Part of a small language model's weights: 11.8M parameters, a variant of Adam for these matrices.
MLP neurons of a small language model. Each row is named by its layer, matrix (up: input weights) and neuron, and shows model dimensions 80-175. Each number is 200 + 40 x the weight over its row's rms, rounded and kept within 0 to 999.
A block is one neuron, or neurons of one layer that tend to fire together. Before each block is what it responds to, as a language model described it from the Wikipedia text at the highest values.

Fixed words in biography templates, such as aged in Died lines, is after a (born date) lead, and incumbent in election tables; also scattered mid-word pieces elsewhere.
L11.up0,190,154,186,239,90,211,185,194,168,201,153,175,339,203,187,257,150,143,195,205,223,208,196,214,281,167,177,125,150,211,180,210,186,251,154,176,169,253,213,243,225,185,162,179,263,232,242,203,163,212,234,159,152,159,234,100,209,127,215,254,179,245,180,169,224,224,243,190,197,194,327,164,249,203,184,274,193,248,148,247,153,180,224,173,150,218,115,241,186,213,171,228,127,144,198,170
L11.up49,222,159,185,257,121,195,191,197,148,185,261,201,298,225,212,270,180,154,232,159,194,189,277,281,241,145,173,176,173,267,251,217,236,248,133,206,110,207,185,238,195,149,166,218,176,170,160,130,168,294,216,170,166,171,208,196,234,165,225,157,251,197,203,161,228,279,246,180,210,235,318,194,219,225,159,190,176,280,208,225,185,182,159,196,121,256,170,186,215,193,146,244,226,233,122,169
L11.up132,189,214,169,210,169,235,179,162,211,211,158,117,59,190,232,258,181,147,268,187,224,128,145,213,241,135,213,207,228,203,150,231,235,168,156,221,189,191,189,227,248,198,167,228,178,241,219,199,229,212,235,184,146,188,214,222,184,169,248,225,229,127,200,131,188,228,263,184,229,198,217,191,189,181,155,192,151,249,230,199,245,116,222,199,143,225,198,289,215,143,171,191,169,144,166,238
L11.up303,234,175,198,232,121,261,166,189,207,145,161,168,203,249,236,226,152,225,270,203,194,202,235,217,211,114,207,234,226,208,233,255,279,188,159,221,119,197,197,230,269,262,139,191,160,180,195,248,220,186,265,252,220,239,173,201,218,192,209,209,261,128,182,159,184,223,158,166,243,247,190,214,253,211,186,192,157,233,162,188,195,186,274,162,109,191,147,246,161,210,151,265,282,205,132,195
L11.up355,218,167,164,211,143,272,161,234,220,146,198,180,176,207,194,258,200,191,279,170,243,198,173,253,207,145,231,226,180,223,238,237,260,190,140,209,93,182,237,215,207,189,158,136,186,199,255,245,264,160,180,215,199,202,195,141,218,195,242,233,223,167,183,178,206,219,239,202,194,234,191,254,225,195,162,171,136,194,251,232,172,188,310,199,120,190,178,250,233,186,161,242,247,213,133,221
L11.up456,190,139,207,191,157,190,170,287,195,173,165,194,169,219,175,202,163,163,227,207,238,195,218,239,276,175,213,172,182,226,214,200,224,221,177,314,169,157,290,221,225,180,183,279,188,176,210,198,130,192,240,181,184,168,193,219,211,198,296,169,199,185,225,137,162,280,254,188,215,231,297,136,233,252,167,164,188,253,177,212,145,166,250,170,136,319,141,239,257,193,127,279,162,170,205,260
L11.up579,190,285,203,255,233,215,185,264,208,275,185,227,239,213,229,236,197,247,233,169,226,203,148,241,246,205,216,174,176,256,199,180,235,243,228,323,179,157,223,161,154,129,209,233,174,198,189,207,213,184,173,148,216,187,167,174,236,194,288,159,199,255,251,125,262,241,225,182,154,256,130,270,270,189,145,155,209,269,236,244,222,192,231,217,149,248,232,297,287,170,171,192,180,251,184,175
L11.up626,202,261,201,244,65,225,179,181,217,230,164,151,228,202,262,265,165,200,206,162,203,154,84,194,250,204,151,165,189,271,150,201,163,225,208,242,193,169,216,246,201,215,167,190,213,220,292,228,228,219,250,233,190,179,210,229,214,170,291,180,233,212,204,177,148,282,171,240,189,239,211,227,229,157,178,210,197,224,198,220,226,173,264,209,139,217,168,268,259,178,175,284,149,116,172,214

Blank double-space cells between pipes in wiki tables, plus sub-word fragments inside longer words, such as al-umn-us, gu-ilt-y, Carib-be-an, fl-avor.
L4.up35,203,208,163,170,167,177,183,196,206,194,168,186,189,140,221,202,175,202,152,153,257,188,241,201,210,191,106,182,160,229,181,194,284,258,236,211,196,208,208,167,235,176,185,185,213,203,236,184,166,211,195,229,181,177,219,268,337,206,316,269,297,226,219,171,137,218,233,178,162,145,222,227,200,173,290,269,183,154,178,237,223,198,173,209,166,231,135,235,197,212,203,199,231,161,177,281

Word pieces or next words that complete a highly predictable word or set phrase, e.g. Abori-gin-al, grandfa-ther, Time zone, Croatian footballer.
L11.up115,219,196,216,196,268,147,196,259,202,147,174,248,285,194,179,167,182,216,193,175,241,163,199,227,215,162,223,182,201,179,202,175,252,207,194,213,180,116,269,193,245,165,244,231,210,175,188,204,161,174,201,179,194,155,201,171,264,160,243,176,183,251,236,171,220,223,215,244,207,203,220,136,229,259,291,196,261,225,207,207,193,214,182,247,218,286,210,141,264,208,175,294,185,229,216,172
L11.up138,241,256,172,111,259,136,204,189,168,261,209,129,222,188,148,178,253,184,169,204,221,166,182,207,272,235,213,154,148,211,162,175,192,250,224,149,181,194,213,182,174,158,216,207,230,205,255,209,138,219,167,229,204,142,207,193,188,199,243,228,178,295,207,144,176,219,188,260,180,150,187,217,234,172,256,198,228,168,201,214,193,236,296,229,225,205,182,197,259,233,210,312,109,222,182,162
L11.up251,200,259,221,140,233,171,262,241,210,195,150,215,176,139,183,124,258,216,194,191,266,203,207,162,202,241,236,201,178,197,211,158,218,237,226,272,166,174,191,96,179,195,256,158,198,195,209,203,159,179,167,176,277,152,210,175,181,211,259,187,172,269,210,162,214,218,216,206,171,145,175,171,202,209,303,252,237,219,186,214,158,222,252,308,216,231,215,167,242,222,188,232,110,195,186,199
L11.up316,255,168,204,182,177,217,153,214,167,158,199,169,181,167,209,255,178,137,194,258,245,211,200,232,250,194,239,133,194,156,198,241,265,271,155,195,146,181,195,141,203,256,155,116,300,177,109,183,259,263,192,216,150,174,297,155,220,148,198,292,208,260,208,207,167,230,161,238,197,159,193,136,220,235,189,245,234,174,250,159,194,227,178,248,110,187,204,213,174,197,178,203,117,158,181,102
L11.up405,230,252,206,149,172,177,225,226,184,167,172,196,177,167,167,225,257,174,204,224,248,181,129,222,252,184,227,175,189,210,143,165,194,273,198,206,116,159,244,230,178,221,252,173,264,201,207,201,215,228,188,213,238,166,263,129,175,206,267,250,210,311,213,205,223,208,177,271,126,145,223,118,235,205,252,209,266,164,259,208,198,235,233,257,206,198,226,175,286,225,196,203,49,185,244,187
L11.up473,187,235,206,194,106,159,209,262,184,190,220,250,222,204,240,172,198,213,196,219,259,171,162,257,212,214,181,233,207,146,246,157,207,169,198,257,160,140,207,163,172,177,238,170,189,189,204,188,189,235,161,203,220,199,184,140,163,238,232,264,171,245,214,167,235,175,211,231,149,235,75,142,195,234,265,257,222,187,197,275,158,225,277,164,206,263,170,180,279,191,227,203,127,220,205,188
L11.up560,237,204,231,216,226,174,176,265,192,212,184,169,188,154,169,251,250,140,153,217,265,194,183,189,293,241,227,145,185,169,190,156,210,272,172,204,229,190,171,110,193,250,200,174,288,197,174,199,181,221,177,170,155,170,288,166,196,214,275,199,154,276,199,174,204,201,261,232,148,175,159,156,253,225,189,216,227,213,253,251,182,214,235,239,200,253,182,197,323,191,207,212,104,129,200,178
L11.up602,226,188,237,120,227,167,245,199,201,164,221,194,278,195,170,227,229,227,199,214,184,176,169,290,261,195,221,134,162,254,169,179,170,291,219,224,201,202,169,212,165,173,233,158,165,146,200,199,158,171,215,172,178,164,227,231,194,157,188,126,248,274,208,183,140,230,150,261,219,180,239,182,231,201,264,196,271,234,233,251,227,203,222,278,220,205,230,152,189,228,199,285,146,201,164,160

Mostly the article "an" mid-sentence (an historic, an enemy); also "career" in sports infobox headings and the "=" that opens article titles.
L4.up302,214,189,241,150,170,198,159,192,235,235,190,278,202,166,247,176,153,187,241,145,162,261,214,250,189,207,204,159,195,235,223,172,190,269,150,199,149,188,129,199,183,194,183,175,245,156,259,135,201,180,249,225,102,218,139,239,173,259,255,145,245,154,229,199,319,208,192,260,134,242,244,227,203,178,164,231,242,169,213,138,167,229,257,214,215,170,237,216,209,242,241,196,220,202,191,214

Mostly "between" and "both" linking two parties, and "has" after who, which or what, as in "trades between the two countries", "who has served"; also scattered mid-word pieces such as grandfa-ther, Abori-gin-al, po-vert-y.
L9.up27,172,217,204,195,137,182,195,273,181,222,260,241,184,207,224,159,251,194,130,277,249,254,246,237,263,220,200,157,167,211,238,249,137,237,217,254,207,231,197,171,160,168,208,254,198,190,180,176,143,260,181,182,213,171,176,159,231,201,233,140,236,257,241,227,220,269,160,249,163,192,188,162,297,194,255,194,192,216,297,162,143,208,257,182,257,254,215,236,208,211,190,253,119,251,232,166
L9.up118,195,178,219,193,233,138,234,284,213,238,200,139,243,191,184,186,236,196,156,181,247,221,239,250,223,203,237,181,183,220,203,180,131,251,231,230,182,211,191,163,145,142,207,199,157,178,172,190,196,201,187,176,246,169,181,164,244,192,249,209,129,254,242,174,200,161,213,232,167,178,270,171,231,143,217,206,170,197,260,223,134,237,300,206,244,234,228,184,253,208,251,227,148,208,198,170
L9.up241,220,173,198,218,227,117,190,286,182,199,230,208,247,175,180,199,256,195,208,168,239,196,307,243,244,202,240,158,156,203,212,202,163,277,226,187,130,221,211,185,141,160,205,235,203,203,134,175,156,254,222,186,181,157,130,186,244,95,268,201,148,252,223,204,202,209,253,262,198,158,251,165,304,193,279,186,224,175,277,206,148,257,263,223,258,241,195,204,205,222,161,222,116,190,216,210
L9.up258,238,206,199,161,225,189,190,178,193,202,157,125,110,152,198,224,205,175,258,143,235,192,241,212,194,182,277,191,203,206,182,177,247,224,255,171,0,206,222,239,263,140,170,173,271,171,169,205,213,203,185,167,182,159,185,189,227,129,212,286,137,280,214,219,202,184,174,242,224,152,241,190,176,164,291,215,228,223,224,189,159,200,241,284,234,267,228,151,151,222,199,236,209,189,182,237
L9.up362,180,246,234,132,175,165,202,253,186,221,168,219,193,182,238,154,242,217,154,228,236,239,295,220,266,181,184,172,179,175,234,180,165,237,216,277,170,222,210,184,168,192,213,168,190,231,200,170,130,208,142,141,230,168,160,173,223,229,239,142,141,279,226,186,213,226,163,224,222,175,207,101,270,229,231,217,191,206,221,201,151,181,280,207,245,239,164,234,192,251,203,209,138,238,224,176
L9.up554,231,236,210,209,119,131,209,259,201,247,193,230,165,207,236,141,243,184,224,214,233,207,222,216,206,233,234,161,208,233,216,220,172,219,190,224,92,226,187,166,131,122,215,246,160,163,132,207,151,213,171,173,198,176,184,183,217,192,242,259,191,261,207,200,196,172,185,221,136,190,212,206,172,161,245,235,159,181,266,205,126,198,271,239,257,248,186,271,201,207,224,240,159,223,165,222
L9.up576,181,235,219,160,272,172,216,228,212,263,217,169,188,185,159,185,232,233,190,184,257,216,262,269,207,199,244,196,185,183,236,168,179,242,242,164,134,191,237,192,173,225,215,198,166,201,251,204,166,220,174,205,282,162,184,229,200,222,242,240,112,257,215,172,206,173,246,270,185,155,207,178,148,144,214,203,200,163,191,219,182,224,289,273,284,207,245,164,254,270,162,187,176,267,214,215
L9.up600,145,175,211,165,202,170,212,180,185,208,194,106,241,147,171,174,242,135,195,128,257,235,255,233,185,210,279,168,167,216,151,238,213,247,236,155,95,241,166,217,207,104,164,196,247,224,159,189,175,210,178,213,160,152,189,143,205,136,212,253,181,302,232,215,177,148,157,183,146,203,269,252,184,138,261,196,147,226,254,169,118,212,256,289,211,244,253,197,172,199,195,218,147,192,168,217

Fires on middle or final pieces of long split words (o-ce-ans, Pharma-ce-utica, enforce-ment) and on biography words like years, played, an.
L4.up368,228,191,185,198,176,218,219,201,201,168,151,122,169,156,213,247,129,194,223,161,234,151,177,220,131,180,190,144,237,206,247,189,196,203,223,185,148,145,243,231,221,175,250,248,186,164,168,188,227,174,269,279,135,208,229,149,249,187,236,270,290,181,201,240,204,137,191,168,169,203,197,214,227,181,159,194,192,199,233,214,106,259,140,234,195,187,217,237,188,235,231,180,177,157,205,194

Byte pieces of Chinese, Japanese and Arabic characters in native-script names given in parentheses, e.g. 蒋明, 火袋, سادا ابا; weaker, scattered hits on ordinary English word pieces.
L9.up51,226,154,171,219,170,191,205,190,191,180,169,236,206,197,170,242,181,198,310,164,144,175,136,161,179,193,146,204,185,199,146,179,286,208,209,191,107,147,197,279,249,194,238,215,216,211,207,195,253,206,235,226,183,200,255,224,180,110,183,268,202,175,220,199,193,234,343,165,199,216,286,227,203,235,192,183,218,193,174,206,277,199,98,211,150,184,183,212,229,180,130,167,225,196,209,252
L9.up56,276,203,144,193,161,236,216,148,195,180,205,231,254,203,169,163,152,202,219,183,175,183,125,162,126,198,218,258,223,184,242,220,240,146,177,173,186,148,230,173,287,292,145,165,179,186,264,204,225,233,157,232,217,228,205,226,128,274,157,195,249,163,175,208,198,208,270,191,172,208,157,276,170,259,142,219,234,167,157,231,218,219,165,261,141,155,200,197,205,234,167,227,303,171,137,238
L9.up162,225,186,152,270,116,249,189,133,170,122,169,205,247,224,185,212,141,222,240,267,151,219,128,172,197,179,154,206,137,196,225,142,183,209,149,238,235,188,174,210,207,231,172,189,153,208,265,178,237,285,220,214,182,230,220,186,191,190,175,199,288,151,188,208,209,293,240,160,219,198,170,264,228,210,165,205,143,207,141,170,225,246,143,135,104,101,151,206,161,200,185,247,224,156,189,205
L9.up234,163,253,198,198,154,204,166,124,170,221,204,230,217,211,207,217,178,240,291,168,154,193,175,179,209,185,130,171,144,196,221,167,196,149,233,204,205,187,200,296,266,190,146,126,241,223,175,197,244,205,159,198,169,204,231,210,191,190,141,179,203,133,170,207,249,280,263,233,245,190,176,160,215,260,147,197,208,186,107,195,224,167,127,146,121,139,174,179,141,234,202,174,313,209,194,207
L9.up261,201,205,169,259,222,207,215,230,184,165,167,295,134,216,162,214,191,243,252,243,174,210,228,178,170,188,188,148,187,164,253,223,223,191,231,149,238,132,146,183,216,229,181,235,212,213,148,161,169,173,210,245,184,195,220,229,249,158,198,146,251,123,172,172,224,202,198,110,165,214,194,236,101,244,212,198,207,215,119,159,228,200,96,167,185,227,257,171,204,155,108,105,260,219,186,237
L9.up272,253,204,200,255,232,258,191,172,194,225,158,184,186,182,198,240,160,228,231,194,175,192,155,138,202,173,221,182,205,160,151,205,166,182,230,146,218,149,164,234,221,389,150,179,225,227,190,218,246,201,197,203,177,257,229,233,175,168,200,193,243,171,171,206,147,205,185,137,194,253,135,223,139,214,186,225,185,221,132,187,265,180,145,133,175,122,208,280,127,177,190,156,298,146,224,289
L9.up333,227,212,183,275,200,248,179,207,208,204,217,313,146,250,170,245,182,234,290,172,199,172,133,150,143,215,141,180,189,158,215,228,222,146,159,141,194,151,257,223,214,201,182,261,241,161,146,211,240,244,210,219,165,231,213,220,195,162,136,194,227,122,187,198,242,178,305,229,196,200,147,246,183,186,223,170,242,176,94,163,280,204,124,196,124,140,202,168,240,180,167,147,279,190,185,244
L9.up597,232,250,175,198,143,252,194,192,206,189,235,299,175,235,229,211,160,220,245,214,195,191,151,195,153,219,156,206,205,149,242,239,216,114,180,205,201,175,263,214,247,203,167,171,156,193,159,221,253,204,177,209,148,227,187,201,198,218,136,213,232,124,180,233,222,249,228,209,239,196,124,193,150,236,170,200,249,159,148,198,239,171,139,195,113,157,205,183,146,209,203,194,315,212,176,208

Blank cell tokens between pipe separators in Wikipedia tables, often the final empty cell of a row in charts, election results, or discographies. Rarely fires on mid-word fragments such as coll-ea-gue, Inst-rum-ents, anti-fa-sc-ism.
L9.up110,174,247,154,247,237,216,193,251,209,175,191,203,197,244,151,187,223,211,139,249,216,219,272,287,236,205,220,113,185,158,206,242,178,220,258,134,99,226,192,122,159,167,170,276,147,184,175,190,211,160,224,261,242,202,157,160,226,239,284,161,286,214,218,201,232,164,129,178,166,193,151,194,248,145,224,210,173,213,203,201,187,255,245,126,233,186,246,254,193,147,157,217,206,248,161,219
L9.up114,183,154,175,215,143,257,164,189,153,173,133,189,226,203,212,229,174,192,165,210,209,207,75,202,212,180,166,138,187,187,180,164,178,226,182,224,171,165,229,216,248,185,215,196,246,224,322,189,206,209,202,220,138,186,267,140,188,155,229,231,195,198,201,143,195,184,383,203,155,191,198,188,205,222,152,200,205,208,186,232,215,236,197,193,112,231,203,239,282,139,141,205,159,123,198,174
L9.up156,186,214,179,282,216,206,207,245,187,241,132,207,172,246,234,219,178,210,215,253,217,183,213,210,243,147,142,140,177,213,139,219,60,135,262,176,291,200,228,245,226,199,177,202,206,213,162,201,216,149,191,191,209,226,198,224,258,172,280,152,214,175,202,155,215,244,271,183,228,223,221,219,188,207,221,205,167,201,148,180,172,154,210,116,182,146,184,261,207,160,200,191,256,226,249,238
L9.up295,269,203,165,173,180,265,189,141,155,169,117,119,105,186,150,193,184,186,245,184,220,217,153,182,173,167,212,223,205,171,170,127,286,172,169,193,84,273,181,162,245,208,146,131,231,211,253,205,197,234,195,238,196,204,233,171,155,214,176,236,248,272,234,213,171,172,227,218,220,223,219,243,234,182,201,247,193,179,130,224,243,219,240,172,165,170,160,86,214,229,192,196,215,179,152,182
L9.up352,203,226,198,267,176,244,219,179,191,206,133,138,353,200,177,247,162,127,152,238,202,185,168,220,213,179,246,159,207,209,173,207,127,183,205,171,238,219,173,199,285,192,115,221,319,208,202,172,235,183,208,123,188,213,233,168,231,257,218,222,171,229,211,213,252,172,158,171,205,186,177,257,175,161,142,223,161,278,190,252,214,204,204,227,175,172,260,169,262,154,235,167,235,191,161,180
L9.up401,173,189,188,246,183,278,227,148,160,129,157,118,191,200,220,236,146,174,232,238,236,180,140,235,227,159,260,154,216,160,163,226,220,226,161,180,103,254,104,206,239,149,148,162,257,226,148,159,217,189,249,190,133,220,305,185,145,197,174,259,302,207,218,178,177,234,177,122,216,222,205,294,139,229,162,253,152,263,195,247,227,190,179,211,167,158,219,203,205,140,183,188,235,157,162,196
L9.up454,179,179,224,306,197,245,191,166,222,183,141,225,153,226,217,294,147,141,229,197,232,196,202,193,179,193,214,148,211,125,163,219,242,182,208,169,103,195,219,241,244,163,205,249,247,170,112,212,238,192,231,165,102,244,244,174,250,204,168,280,202,169,205,217,242,201,188,195,200,168,163,248,133,195,278,263,179,257,133,256,193,204,149,209,150,187,234,198,228,120,216,214,242,224,211,248
L9.up522,238,218,169,236,184,220,269,214,232,241,136,172,141,203,193,222,200,177,287,179,188,188,192,205,198,165,177,219,190,160,177,209,171,172,244,204,212,203,185,172,238,175,121,260,240,167,79,185,260,167,195,160,231,249,229,209,176,183,163,151,225,195,223,174,205,190,204,178,190,216,230,247,260,211,151,210,177,219,203,223,244,175,113,215,157,108,205,242,193,144,262,132,241,109,160,235

Word-internal pieces, mostly UTF-8 byte fragments of CJK, Greek or accented letters (Sălaj, Télécom), plus English word middles like temp-era-ment, int-ensity.
L11.up26,177,201,157,198,192,250,174,188,158,254,105,231,99,174,164,224,233,198,271,168,194,226,166,142,132,211,254,175,186,284,173,170,264,197,162,266,220,176,204,199,161,253,171,230,215,248,225,204,200,195,171,193,204,214,191,247,235,158,257,292,182,224,174,187,225,187,250,169,191,221,216,236,185,210,131,168,139,208,209,191,184,144,269,260,218,157,206,240,259,182,135,140,244,207,178,247
L11.up113,185,217,168,114,284,284,210,152,175,172,162,214,144,157,78,199,230,226,234,184,263,243,191,249,138,148,247,221,183,165,188,216,244,192,137,170,156,182,197,246,202,203,178,96,225,242,299,202,209,172,112,230,223,198,225,194,209,202,186,270,244,236,176,199,251,207,174,217,195,213,237,240,129,257,160,237,174,164,196,213,167,187,266,258,140,164,233,158,227,169,156,125,272,193,160,216
L11.up373,189,270,208,125,324,173,223,188,164,292,179,203,236,178,156,151,250,248,180,172,243,235,195,137,170,222,260,162,183,235,166,139,124,239,213,244,197,194,186,114,137,225,178,191,222,212,169,201,168,169,136,167,244,198,175,232,201,210,216,205,176,247,180,204,179,187,177,194,161,212,197,251,152,158,209,184,200,210,189,238,224,207,247,186,239,185,171,183,226,213,232,166,191,250,183,234
L11.up403,208,215,223,142,275,226,185,218,187,171,195,212,291,215,168,160,155,285,235,209,247,213,179,274,189,161,227,200,209,216,254,162,208,241,169,295,172,181,248,173,173,132,243,127,199,218,204,173,212,227,195,268,250,202,174,246,242,229,227,221,230,216,224,187,194,216,189,222,245,244,141,226,127,224,240,213,220,221,209,269,209,217,272,159,189,143,184,164,188,193,176,260,222,235,166,209
L11.up517,195,274,208,109,260,235,218,178,183,244,149,160,234,172,143,160,262,278,206,118,166,193,185,199,174,202,197,180,170,270,173,124,120,222,231,241,121,172,239,154,174,245,178,126,203,222,213,196,213,135,121,201,284,199,213,236,218,236,261,189,193,220,177,228,169,217,214,221,186,189,223,169,174,179,145,183,204,166,225,209,201,220,211,263,263,136,231,137,236,228,197,189,210,159,166,287
L11.up548,196,204,155,112,233,255,216,174,145,194,113,261,222,192,203,180,158,215,230,190,218,218,225,216,153,189,245,212,179,269,165,199,139,204,140,243,147,211,254,205,183,194,178,245,177,201,175,151,221,230,175,173,248,201,159,154,204,123,159,226,227,235,214,195,212,185,99,156,211,266,332,249,175,208,200,195,182,239,197,233,177,155,184,197,201,181,196,183,166,135,173,140,225,207,206,212
L11.up557,206,218,179,129,234,208,220,211,188,173,187,244,154,206,130,145,258,272,235,136,244,249,244,216,124,187,224,183,179,189,234,201,231,173,174,196,158,224,195,171,143,69,192,134,165,205,238,202,192,189,140,239,233,188,161,205,243,236,198,274,175,195,166,207,228,154,247,193,232,162,245,252,115,179,246,223,191,128,161,231,146,230,299,248,247,153,183,143,160,197,220,217,273,268,102,228
L11.up610,223,280,251,149,243,180,212,203,199,196,207,225,217,194,198,159,223,263,202,242,245,206,189,226,182,235,244,217,224,198,204,190,207,243,219,235,217,183,247,168,187,177,260,192,201,239,199,185,206,225,185,251,243,191,179,268,228,224,244,245,209,240,214,221,201,210,170,270,244,225,146,193,158,180,303,211,248,178,243,233,211,225,247,229,278,181,236,194,195,217,211,221,179,216,200,205

Partial byte tokens opening Chinese, Japanese or Korean characters after a table bar or parenthesis, as in Dajue Temple and 平凡; also mid-word English fragments like rel-ea-sing and condemna-ti-on.
L4.up91,182,186,209,155,210,207,205,219,222,202,119,231,206,208,148,233,203,175,183,179,234,265,175,158,156,220,335,190,190,225,204,152,146,211,149,184,159,169,228,216,150,121,240,122,220,176,154,220,233,189,160,214,233,184,192,163,263,155,223,150,173,249,180,210,241,198,142,188,203,118,194,276,176,219,213,203,251,184,234,185,227,254,317,189,179,155,197,190,172,238,208,216,213,203,145,192

Partial byte tokens of Chinese, Japanese or Arabic characters, usually in parentheses after romanized names, plus mid-word pieces like ow (McDowell), k (Bangkok), sc (rufescens).
L9.up139,213,190,183,264,226,189,195,191,239,214,163,226,208,235,212,266,167,199,326,191,177,180,164,238,148,221,217,205,229,172,182,217,292,187,150,227,210,145,216,208,211,149,230,267,177,190,147,208,236,196,242,203,183,201,237,254,246,177,225,273,183,143,227,149,177,162,151,152,208,196,274,295,160,207,193,195,177,251,190,200,255,174,169,298,153,168,219,163,241,126,144,159,217,147,181,238
L9.up160,240,211,193,197,175,215,149,203,193,182,210,275,184,198,223,234,184,199,295,166,228,187,207,213,174,176,190,195,209,127,212,250,241,178,164,215,209,194,250,240,223,159,186,200,252,216,135,208,187,181,184,195,139,222,216,200,200,169,171,223,181,153,187,188,188,181,234,214,247,191,227,277,155,266,218,130,268,199,238,193,235,157,186,259,169,134,196,133,178,202,139,181,286,208,173,240
L9.up274,254,154,189,211,204,225,206,160,197,172,182,267,124,215,132,215,192,176,287,174,153,182,235,160,161,179,201,229,218,173,157,196,305,187,128,146,144,181,229,219,264,294,175,189,223,190,212,214,201,240,169,217,192,214,242,234,179,193,170,267,219,205,176,198,182,151,216,137,188,224,264,204,157,226,287,224,192,180,111,165,233,179,170,228,177,145,207,124,156,201,172,138,242,218,186,223
L9.up488,233,178,160,257,192,249,165,123,202,211,196,196,182,244,169,243,178,159,290,191,165,182,130,209,158,192,90,215,173,177,160,202,272,173,129,207,209,190,195,267,246,199,181,208,182,226,242,205,249,258,229,223,142,230,210,223,188,192,168,258,252,146,205,182,201,232,226,176,241,186,205,295,203,210,158,203,192,200,136,234,261,181,151,195,96,134,197,170,250,161,177,224,246,202,159,178
L9.up505,209,175,183,175,175,264,168,164,164,174,194,171,218,180,195,258,155,183,268,173,209,183,115,242,168,167,196,193,156,105,171,217,309,208,172,186,105,179,178,257,214,197,196,153,275,241,231,172,257,249,183,273,152,218,273,228,209,154,193,301,191,186,229,176,130,192,226,178,185,218,265,282,127,211,214,218,192,184,167,200,255,221,193,240,96,166,193,191,229,162,131,187,225,230,216,204
L9.up509,266,213,192,232,239,235,166,221,224,210,189,203,154,199,213,254,149,231,244,184,178,177,144,216,164,171,109,254,185,163,209,194,273,219,116,264,281,125,152,204,188,177,226,174,199,190,187,212,246,236,211,249,167,238,234,283,228,205,202,255,195,136,214,145,130,186,204,142,223,241,252,262,174,221,199,174,243,210,181,234,298,201,142,170,153,198,159,259,204,158,134,213,190,168,193,221
L9.up521,188,243,160,225,159,251,223,202,197,190,227,283,86,227,205,198,193,209,270,172,184,194,147,117,147,203,167,219,208,161,184,209,252,163,166,180,224,123,216,172,223,225,167,159,160,191,185,192,273,201,160,178,191,206,197,223,135,171,182,184,186,139,180,213,201,147,333,152,179,246,178,184,140,186,150,149,212,150,125,148,242,142,116,217,104,170,211,240,205,194,189,118,262,212,156,202
L9.up573,240,188,177,261,187,204,165,205,223,146,197,311,156,234,202,194,162,192,281,251,192,226,239,159,111,186,172,210,214,163,237,216,209,141,122,182,223,167,224,170,189,204,173,239,150,171,145,216,212,231,167,212,189,227,140,226,203,197,180,188,251,145,171,222,243,174,172,171,200,200,193,312,144,242,278,199,190,183,112,202,223,168,166,206,150,144,216,198,189,155,129,190,243,170,200,230

Mid-value tokens in structured Wikipedia data such as infoboxes, tables and chart listings, like the hyphen in Haute-Garonne, "(" before CEST, and postcode colons.
L11.up126,201,140,163,172,268,204,146,252,214,128,233,192,95,263,147,248,203,166,250,141,199,174,196,258,186,140,224,224,163,172,220,232,239,126,181,203,209,135,204,240,222,188,188,222,201,181,167,206,221,155,180,185,139,203,167,203,223,176,212,203,205,104,202,228,204,258,258,195,225,213,259,225,235,254,135,150,191,188,229,192,160,184,165,162,182,272,199,229,229,157,162,209,271,203,174,253
L11.up170,213,203,149,215,172,257,195,187,209,283,143,147,149,222,199,249,257,159,222,169,216,213,186,170,195,209,196,169,206,230,162,248,228,165,222,157,126,241,200,192,239,213,118,243,227,197,237,256,227,135,201,192,167,198,196,143,183,158,190,267,199,216,180,202,220,177,197,188,197,203,210,220,252,157,169,229,152,196,152,145,188,157,245,268,217,210,237,234,238,214,190,190,249,161,133,232
L11.up195,161,220,191,177,97,235,204,183,190,166,161,200,189,193,238,256,180,168,194,181,174,214,97,200,159,231,214,166,183,219,174,262,273,197,186,234,196,194,185,186,217,134,161,149,237,224,228,203,245,204,183,245,126,192,237,193,216,158,192,248,226,182,214,228,192,197,308,190,183,236,262,256,187,179,89,189,165,175,183,191,183,151,146,221,114,223,173,264,162,146,158,118,218,102,142,209
L11.up205,181,170,157,187,142,247,178,220,167,170,129,151,72,224,203,243,224,117,252,175,236,203,177,192,207,166,235,192,174,231,174,255,273,137,184,233,152,199,200,212,240,157,158,230,241,184,207,199,206,193,234,156,128,190,208,160,207,172,159,297,202,149,167,216,240,224,310,175,197,218,235,190,218,199,93,212,129,213,193,157,133,158,182,226,193,265,197,221,240,172,163,162,237,166,152,247
L11.up249,196,214,175,260,120,264,157,187,175,206,205,152,134,237,212,284,219,154,241,217,255,195,188,194,218,163,219,204,206,247,154,248,209,203,180,153,174,230,156,251,183,223,164,213,234,209,214,208,197,183,198,190,150,210,222,127,187,208,167,229,225,180,169,207,248,232,123,152,175,195,172,237,224,188,125,180,143,201,199,183,182,159,225,206,166,172,228,213,264,197,199,178,235,227,190,234
L11.up279,204,156,161,200,99,236,176,204,165,149,114,246,137,194,195,220,163,180,248,183,185,219,196,129,170,161,248,239,193,192,177,251,346,165,172,204,138,154,227,194,248,230,190,241,237,218,202,205,252,224,224,203,188,201,188,188,235,124,172,319,190,157,167,253,257,233,273,181,158,254,215,166,213,241,144,224,148,155,190,168,143,193,111,202,138,277,181,221,233,186,132,158,245,232,225,239
L11.up412,202,129,148,206,141,256,162,196,217,172,237,150,122,230,200,249,189,160,281,171,207,185,246,233,208,155,213,214,191,218,209,264,244,188,172,191,122,230,189,224,266,241,136,123,226,192,194,225,266,216,204,222,185,232,285,196,196,198,162,259,248,155,198,209,192,232,216,219,220,195,180,208,229,262,133,171,132,161,272,188,194,175,240,232,118,133,183,242,168,190,198,192,252,155,180,249
L11.up476,256,219,176,143,160,264,138,171,189,193,186,229,112,215,206,246,144,175,226,202,236,189,212,178,198,146,223,247,226,180,209,273,320,184,139,203,64,206,197,234,251,218,159,182,214,209,195,236,229,177,168,188,223,200,237,194,168,215,186,262,243,207,193,173,238,203,167,191,210,226,231,227,181,256,155,204,162,168,221,215,202,140,203,208,94,230,187,244,236,181,146,184,261,215,165,184